Weights of a small GPT-style language model, trained from scratch on English Wikipedia: 8.27M parameters, RMSNorm before each block.
MLP neurons of a small language model. Each row is named by its layer, matrix (gate and up: input weights) and neuron, and shows model dimensions 16-111. Each number is 128 + 32 x the weight over its row's rms, rounded and kept within 0 to 255. Numbers have three digits each. A neuron's up and down rows have the sign that makes its largest values positive.
A block is one neuron, or neurons of one layer that tend to fire together. After each block is what it responds to, as a language model described it from the Wikipedia text at the highest values.

L10.gate320:130085105108172130121091130173125127080116142129107126119124189100108147153113156160069157142110154148155105162081194149125142156141171083116183075155103155142136136095126121087116188112135184146096144175191135134105095045123127121116096138084138118141154107120172125135098152110136165068
L10.up320:100170142125111159117166196094133157160159164173107124122127122158080148149099177116125159134161123141074136072180101068168085101169085113143139154118095145097110103172145168143142091099132136127155091097134098119158051138107134118106163101106133129110120103137146134151130138105137106094
Fires on the main verb of a clause right after its subject, often the final piece of a split word, such as called, remarked, admitted, enables.

L10.gate180:110131105149118129116159141178181143163075142172114065153139140167094059136092124151096168146084086113099132169115118134140087148133103090106203108148132117088142156162115139124105152157082166155174167139100184090114129136165181104123091077121149094153183126140127088149133185104125133112
L10.up180:099075102090132121103157158156172161129099110123099073142165134136113110095152160072146163197138122123158123180136105097084072172138091115110162170117056061132162130152121134147189112143129131093172173126179151174059172070160127154144120136128081101149146148088134088070088124092080148141
Final pieces that complete an adjective or participle modifying a following noun, such as br-ight(ly), mask-ed, zombie-like, lin-ear, h-illy.

L4.gate85:144118141163126138093127106101172118074159156092162128162127199117115098176075145165176092143112131140138178109152122152169169158175099114085088128120171154116121072159136074094109145118135147107099149160165095161138142171078124118205163092179129139110174151126149124109162143065093213072
L4.up85:148121160155134135150100156031092082077139140153131161141147105140111121125080185163067107092084116160070130169127118152180146113132104146148086111097186089088127102116104075160084166170133107093137098112148089130120147179118148154152099124133165116146106136095120137089103124102093152137
L4.gate150:111175116116085076111095125090181119106054094140112141120162141144056124136144128122117158084193098115142136127147133166127117135136105156191076102101133113105147142149152117103170111049134098106127073112114080104109168105106102130121188086181142135117124118123114153094122154102087086117
L4.up150:132152080155088149138159155153147121099137164165148091149164093194143136140112126138087118134152170128061157101145143060139124089124120128163164140074098095047106103090087166114138135203112156128130221221127146160059131127146164061163144128145113148103163077099151114141173149106117175100
L4.gate160:149037110176164098074160075138145176133124078123170091118160159170118126184142148168150086130153169126152070112097139101206088112139120167144181092095108097145109126128123096168121175121100142136110131130097105135052130073120181138166131159114138131149088106160150132116133121141123152144
L4.up160:132081123073122171104145100126175102109098098110142154077137164154087093119105120181123137139147123223100187104096128119125122114188149151103108146180092122106200160120078092124143135111119108151167107151163145106128156164161124087184139165172109136134161108174096107108131131074115136072
L4.gate177:076142103137129123069146104179181139165105109079150133101136124183105154188135148183087141122154150121146125076110116086142125142149132146130153111104090121112137159109075098118116113158071179140238072091131120175118165144129171083141149140127089159121172080075169107100105127120113143135
L4.up177:105150087111061159127152155156162133129090126146113155136110101141140094145142140112107127136128097129118130146124106129088120114166130115089198151134097117129141094110115163188219136077125171123127093137169096177154173075154099159118161114079089093137191158136127113128087115073093161130
L4.gate202:113127125146136151155137133093153106164087062142099117126168093168078208186162111171171212138073086116085185125121112155073132183139147159129121173161156120122106102128154147094080172144073171097184129165068125119128158085105115102124159144074084158086115094132153135095107159157153128113
L4.up202:150148109132103118111156186148130092166099120099143159169120116165075090118137158202092123086138188140100098114166073123081126161091105098159095087143101074094126140105121158181166142148129228201100119123096093142182129098213131117146113174116118183165195146123166129113093125128156161135
L4.gate246:181151102141089122157128139136143162119156105107141166140139139184111131125131183107130178105083108152123125096087123080120142109200076107103091103094078140184124175132144139122077148158066083085194108180097124148050110121141155089100126091136132169108181145136147120120100149124075131118
L4.up246:150120143113046121122123129117090130242133132101104099155087179158157146080088155169105137065140122120144161097126116170104140127099131111094093147169142170092125098081139109172128110094139151108123077137122112084163092127091089077149169125172169092104133096088116145041120090178115125098
L4.gate351:130131164176162075107181095208130102158109122133196171192181106130089134077063114151149160113165152167112131107148092109157132132098107116066160103077129110095130143149066064155138145104098168113145104103101056121122115104136108092146151067161117122086198112107136139089156156055157150124
L4.up351:106126126188132097129056104068097149172104054105104131125180133146138154110099104133113094147078104124114177030123132194078225127150110133099119127093110183089122175120117085152142088116118176179134153213129132126140151115126131197161139132149146104113157119133099127125116101164149120122
L4.gate369:098103139172143134158118140082117033175152089156156194125101152194094180129109134120155153108112113107139192096147161067058208094073099136096157100110126111096149127140093067131089154191113164146112180129113154173206144162157126123109151092131087136130163081057132089109128140146076148119
L4.up369:155111098099084145118121148174117135167130171148131113150165075128103116115188145153095124140086125143087149069162129140114096098137142156160106128135115149092167067152076129099119123123092098138091087123114084128096137134175128091115076079114122150099101131105132144079110089060178183167
Second piece of a word split right after a short opening fragment like Wh, Th, We, Be or W, e.g. Wh-at, Th-ose, We-il.

L4.gate11:141100118223171091134166123121132153153169094105182169111105151077165169089166124125163111100096137121099146109098156089140087143176133120144107118200083143153120130203130107138139162175142129139122112120138110169128165137138129072117130120089120145125138117078141121143095116054175122110
L4.up11:138180116083172179111099165157095159088123065170150147161121085129043101116113110054058163119088138116123165166112122098132132105151128116158152150187132103192161130170145146073120083140060084165132138110091111100136179144144146122153104092138137120138151164115126126109173106169135161158
L4.gate33:129135101118158081097168169096164092093098097195154122132155138090062105070114090077052145106110180133058134095076167103099098193069194087149175145149148119128192120145129105085129179115126127136125156122132157149089146146112123144056143154093105113176076106091143120071174110141119128126
L4.up33:093132092170199136073096176146180153110119062142140166137175147113121139095084134088104161116120123111120149103076132132146080162141135104124155195141159090120176170207141144121116137164155144154098151162180120075070106111116131162087116140087119105131097150134148086171202122164060102138
L4.gate91:109201114147118127128071145149135137107093002177166134096164113121087131131081083127146098094135128099146185116107156118112134152135094132095108116077128128153098154121116106117121152120103127133101035131057130087154152174083104116086154151153138123112135020055154143170102189127147145168
L4.up91:166143057132155073143154139146144131049086098097109157103109062159153149121124137174143156159102155114163100145165120114131126134167087091133058102145139111115125153168082104129113095161112121117142142086139159147122156162097153103058091105110134186178062117122088089169140148106143148170
L4.gate146:121111160166191116078129135156187144124115135096072175159103153124151151167108151147144150079135154160130115086138160163147127160124096091124161123098079121169070151145115118086133133168157129078158103118103136107113125164187127120110133101035065076147140098066211124196109094177120143107
L4.up146:205119150168186149172193142110117120139100097096078172136121144135140108129115060081129100109127108112107136121086137123130076191141150109163123089216118122193097173094128117073102113128102191147147111137124104126108122168131153098121068110064136119156105157093117088147157142121104159117
L4.gate199:131070110169108161120143080144177151192123139095141171161071117131134127147151090126108139164109060117147127128091159087119119129118101103083140103129096165094105134159131144132100129146166100122152138193116136129116066136140149084164127092097105112185106123101121145134123086143117157097
L4.up199:093149122106182137140130123157161152142114176090149081159164126158110129176182121086128187119123149128162069170161131110139137141106127096121128111154099144197137130129109077151155105177128182095155156111076107068070187090138146125137116159120106073129101130103113140044058095119057131136
L4.gate227:054158131140091165075170175144149185160120079064148101138155135124119107104138120143125077126140094174130093147146155112104134163102094121101204142142135108143144124159125100137136138148137093105124109073051090115149099123135139160121095064114126170089095115122137100155161111124101134136
L4.up227:126104166158095105166118066126176088098137115086063112184114113144081111120092130174158092144104113182115083121058216130125116142143093110144091123100126120177094185136087142125082103117097144087086113106138158145133074170153148086134198062142089115097087090178143118108131066049128107164
L4.gate292:122100118189169093182173139174186055154066105101119108140069161154147133118130139142131116105135103136134083141097213090153105116133110079109124113154098116142127123055150117119111119142130159127171152105110126166146097140113176149114133104073111135157134125130146115189131117103142123072
L4.up292:161147158132126145146187079083116174156119059082133135131142173088146091107197117165057142120082083068110159146135181097162113135109103088145146114174158105113135097240159155170185120116170118125119132153111142159126128139107114136208131111100152080065103149188155181132143069125075110126
L4.gate312:122129194120120111142158116167171130112170129078133121196130149103137146130136144157088146086160146120138167162108125092162147103102123102150170112096147111146115144130120111129138113166187117134203151150130116135147134128066137133194110101166131210173104177238150112168155125096070104171
L4.up312:097168106088151148074172162179213166120080146130108167108178115145068098157155119160064162154093171127135155147090108132084065153096092143117104165158083104117160103137107216188112122119109083135089156157135133148150126196154088141120126099092186146150064087132172128158163108113125117081
Final suffix pieces completing nationality or place adjectives (Scott-ish, Venezuel-an, Dan-ish), plus States after United and U.S.'s period; weaker on other adjective endings like -ational, -ic.

L4.gate75:074173083140131118128167139087102113156126114111130126109145141110111092090112120190123134102135191150147133156111197148167077184170078145165159190118112103124117153162129173154134156220146142111152099132122121143135052143121168103120130112140173150102152089076190076113161083126101177123
L4.up75:095159134108194071163111112122105106168129057197080149067118187138137136125187124200110138021099185190151140112141108119189125116127114144164128111110119146090124058116082129183174103127098080113140114115064126129114125175109116110136152138113055114146118129125097106165106116142143148184
L4.gate101:134172136163151177102166203139178072095126104035137126133125193148134125134178113112146096116189147116179131128109095102214108133188155125145135163119168154191119167133172039162159116155141134136151106146081079164144154138068157119148085064112150148101124147158121118153151109089136115153
L4.up101:182122098125135154145069102037178135080063104117128132120078107185122123129090106140144079143122134152111220106121114126152195181135140114136124095154121159134086143137144148128106114149058128186166169150096083085115111082133087092095131108125123169123127123118095134153143082124105209145
L4.gate182:100106149104163157175121122136158124056134148144144224168129120107129138145101097161216120090164141191131123110160101133134136117127108137113078158092137095069146146146044113135159135127077155185105113104141116120133067087130141126126119115166096105169144124151166032092133143162113130136
L4.up182:131114088175109228133101174075135127163138101111130147126152073124151081127149145129129137092087088085142143141142137087048150118110098139123145090158113156115091091172170106183142145131112137160109105137147091101113117161128119168126098147111130117121114094106166142107135083163176142126
L4.gate186:135146137185167109074129148118146127155161039150125128150151153155107115121106134137149127074167173130147136154113106165147137149139121107120146165095084173062129117119129114153098145086078115135102095163126165151131098165187108160154165177109131145091110143116145102117123123120112141144
L4.up186:088169121091102060124108187089088171117107077134190144158129072173124129078090129131074141098120173157148135114101129216078144144140112148125171111093106136067176116136119110150108156164117123187164053090115138122129145105134133171107121100073093120116152089072134129152126077108139097081
L4.gate230:109104115188143131168162111172147152118064082108156123165116143115156083210094092112165128161151179089165201105076109184166128138181115135123110103179139128135140130159159115128101126106120091179160157143180179146060106092088145112128089099090142156112160144098155103199133147145170156072
L4.up230:159144085071074184155126179163103086143078077095179111136148149133118189124179139109053181119146185100089099057085130180143099086111128152147167166155188113100172087122160139122139172142131152157147146175074168126123082091140109143170079164150168152130120097136123088156132080071140175144
L4.gate253:165112121146200128132179050163124104083125079079139121180154120117135108138152125138141160126108136112167133150063134117053108167151072143098182160185100107123163171095186128212141140172099095099156110137125130124158163139103122110161135139174165142131135108159168117173121073097140146101
L4.up253:157174142145133119119152072125108108150135066136138107158162112154117114136157165128148169090156120189172180150117098133137123173119152167133117112172116139115144130068140157118110128129085112142090114145125099113154099134134129128145089135139093081121123136080102094177145080133210146135
L4.gate301:183079119142135137163155132157162097081097142090161096183068139118182074124132083125214162145130148142122088157097131109151154133141180069102160126102137112144144175119050159170092141107121092107138197128194083115110133068137157135164103126174100149101148119125156138112129148111121134122
L4.up301:060061101113126127123184191154133134084086126119142161180106089088140085037116062097152170129182156143122109132126179133131117144113118097094106132105148047123133112136073132134133131152122131129099157064073171082113142175111105123142167096146114126085115099039168085161117126118142130230
L4.gate366:115106092100156098102133119119162121093115127164166088149102179103080141139107096149097154046141171082145091099089121176164199113144051105100153114130117120152093179118118154147183138152106079144153091142142090131215116131161114085142104080098139138100148138142133142105141121138115155161
L4.up366:140109138163135107187123140135136132135117133117115100096138102152156142073129061170138141073154165125069123106104118065132158137074088155116109132121134079145119165174120117103169100169062118183129050158134063065164139126140119147128091162163125102107121130110182075144120190084104160148
Main-clause verb tokens or their final pieces (-ed, -es, -ated) right after a subject and before the object, e.g. described, founded, causes.

L8.gate35:096112071103183121147139130136177120138082104147119182108169115131101096107137163152130096136086172119159141093136115105193097084123096085089164113116084211163101098165187162092095164130101134081139109134101104155145204104144148158095125097162130087147107111136156185123090183159106182079
L8.up35:117116084087135105110105152107146170125130176086147143115113152113164152095138159137057124139169124094138145119132161121161123147136076103158159165121133166077133137142169123140150132109167165095167122078158134109151112088138156091114147138116132136155128088209150205175087115097185113123
L8.gate68:109176094141131067128086153164103121178118038177125153053146089177128104135128087119108106069067132122141137148135146141131187152106109150161133123171132118103134072112092118125071133079101139170130149135156078169112122135056114122170102118092127134147100106120117170083114127138161193107
L8.up68:055142123156130103090112102155126124139088100120169140142168141173069102040107126160149111126110125095133080137146119101176069118064104094158161116129130046104178106172188163077193119103073140146105117049135116034122125115077114128113140147063073168092122119103080121148150123134130148189
L8.gate143:082108146187123088100119156136094152085151113103154160123118121150124186123131115135073125195171120139149172087078073099137123146063125126122150117141138153111101098139143066140116171109121161148208162081149072133141153104119140103075128088103112132174093100083133117174236190115126106115
L8.up143:130173082118188164152123078160134075123126174141114116141135210120114135123079091161129091164107081137121172125107192168132119120126126117149174153153127131149141117106085191159169135149154103097094118129109150130099103149101078172129132049165156137120112109137103077095089119181116098126
L8.gate153:110117114119158135064100126192172117164156126134155120099151142203129108188089168130128178121162169097128124075125111090196177192108090116132152082138120154138120081192184178193135162158140157171146168105129093140169160129092171124108092084107167122132148103115181173162138140112099172098
L8.up153:077134142152152105147080102113110135086091097101118101202105140144144112068143117101140152125093165189145185062097133095131143134097135185141155135157084067114175103130175140115118115055079074180122091074147135142147154110137062120122151173071142112158107123092111057145163123111142060148
L8.gate182:031153089085180073132153142146122096167097102126159122117118147097071122111050125150120100126141103102065104139108199107156138104105115179117174138101083172156196139133153202119116169148110173171127128088142108097154109117085138114193153131095168098150159114108128167105148161102118195141
L8.up182:190109080125113112151069130098108107121083133128105162129148145172102146121080109205112143123150155137133161076105120107172141141115055104180166200153195075079142141193143095137141134172172143105090103147136124114186073122178149058134091121186132075135130180056190134119164157091064094167
L8.gate220:124147125131113106120086172138163097125105138136086150121079126174079112103095133138160157145106149166113157147045159059167149096141101110107124175117153102136098147164127088146091141166132167134176175161146147128165131094106139103110109081116105064102152129123194118114165105135072105118
L8.up220:113139137122153120107115083116112051119135133158139132137156179127144114127140114089084122105153182136156147155185092102158162135108106133166189138202114193098151122149124180148131148125098172152160120147101080187173083141087123142068136119157135153174124212135157113114150192067097059111
L8.gate233:092141071149179149100209103141149179141093064138142122124123077207158137131135131089105089138126145124135113106127130139136122091159135095154107096136101144080169110148151161145140155139070127150133126129100129145143073078177125083170148131076147142086155094137132134139125127050065169101
L8.up233:152140100158154123114148125130151101122199107126126148104139138153144105178106171153137126136076126147102082048096141144195064173123155062158103174147152159156165087095167115166053117139094154128090103171191122103131095096131103116129143102081153123104071095208134165094123114104088140109
L8.gate276:130177157165200200158072046144162150121116070129123137146133088123169102120178109140137120085123182153130157173156124152132152140150129072187078061112125125102117162162152155123122179064085109119123080140185107140142139124094175139133114069131130165064147127054100134158099119114129103103
L8.up276:082123125097181131155067159134139178139135148115106099123075177128102102136129117162180144132156177125094152190112124123112090110081093135203130145130169112152071170095147071121085169107085151144131119120158105077084143086137120165121131148110097124125115050114142103131128159090036162045
Final word pieces that complete a verb split into several tokens, often in plot summaries, such as as-ks, disc-overs, ref-uses, dec-ides.

L8.gate1:174141124148089143118071107179124120141158128118083098158117139128092136135131158131131078137092148149139107122029157101164182134132148138152141144143145104130170081176128117142143134095074174231140141087093073113180192093143127155137164173165128145156112110143208169165153154111129095133
L8.up1:172175155188166130152130097149108121114108129129047110092158178109121144156142136113136119153179090144134114148145107114104120113111081172123160126150063134168147114155122158200104127120100131126092178049104082134122166075122130102166109118165124174166121176144206084111097115126179119166
L8.gate26:113118112119127159132103154092153123115104097078116058102128110125125188137097109131159113141178157151152108159112132135175121182107174116112117127073140163092142128105149167098110119125091109100203085146117140142146078150116134134137127109112127126214171171131195137130130089096139191109
L8.up26:076081141111162151149122105137057115135131188156117114144065119117136148171174138116155111128106165167134125119154109146150128189104090133099177112120130141224120138138101092106093125131141152143110166125156152108115112108129119082130140140162114186123078072151158091121129105125119077087
L8.gate73:158116079150125121121163167127152081113102084152108083108192128120119130127091091087141129089131136137121122138114167137135094156187148072141135128109128114107187082157129189099101124077100192137123175105095168107149145084120107155136124136120144122135214082109128202110196135125138113087
L8.up73:149094188143139081090134155157114085100141117137150115110083090121060169172082157140125084110101130157150150121191127076177126132165104109146144091132179125127109106093060109068120112104099138192126127132138141112132174196116123174154106115167139198094131109137156108119114201147183085150
L8.gate88:037140190164142173148152103133145138107156150160201105188144123077095136145125137140126076098146104144164148094123100089098087135124105143150137161139086126151165081152117193146133128128067132134124126139132165112166154160119120141090153132143134119103195180065144108099213133042186095110
L8.up88:132154140184115118178149096039136131102161090078137128142150121145104157084093131164169139092113091176159132110149112120136099192143114136112124122143105141140133110150078124168110071150120112108175167192157100147178134125086085086129131156126152170112120117092104114181095158173156158125
L8.gate173:122107177115097099088130113153155101091097172097169121152132162108104136139069132126192135111147134149107130098151107140090102127118079156145141163103134143105154143126156086148160188086085154105114095141143131112127097130175102101159131090152139085103194090156147134137128164109153160123
L8.up173:140126086152146113140114174104129096123102147075089044136101149142125101108137112111111092150055104119125160080155200168148151113096158098180181171157167136147173104095174147153149122098126138159158122115146086196162124159084172142151112104112187139170152093158124140107155146093191115146
L8.gate175:160171159140172119104195100167126120111115084089135087104195093176186154114135076146135102061126116120119132097092112088115086077147092171157176105153160124117133092136082117128074106110131148175162127127139153155066164156153142153122111116140133109151123157138095154131123123114117168114
L8.up175:193148114173118196156157158114173090109102163137122109157113091115089139147156138092091155127096130122067196143145123112075170182133081130129163098089149142144123114069113052158121145112100156134087093092157091136138150141175076104150140173119162128128204100153118075113109147128128102166
L8.gate184:135076097123175074148117176134121112136148075097143109096156181142120114102115143076062129070106117106097112090031163158122120136177113085133156139113087144127190179125128168179105142088084165124135115156130096139141137179090048149094083114106148181127150142115149103119128181126134116116
L8.up184:089120096062158109122153157166160210173166181154106111072166109216103166133080115077089065128157127122137086177080129128078162113124123122165122120101154133105113169122145161081133146139149141090132097146128142099091146109111121186123114150126113161102115097176136114188130181123148132090
L8.gate350:119159128146107168117148150195114155108124168143070083141120094152103110126079155117218072141216164092138098130095148134140094089117182150134141106149070117055185110134100094122115132128088199115138126132085150046148171065100121093117140104123117141098158081143072159172091108131136132085
L8.up350:118135119114089122073113152151146160161108123157100140171141127147124112104149072134066115038098142184169099100163126119105106052097132111156136168100151121107105088152100104124206127126093130134110123147077117106142205136110087130152160077115122183064092130090102108112062160143121161090
Contraction endings after an apostrophe in quotes and song titles (It's, Can't, We'd, I've), plus sentence-initial "There" and mid-word pieces of proper names (Milw-au-kee).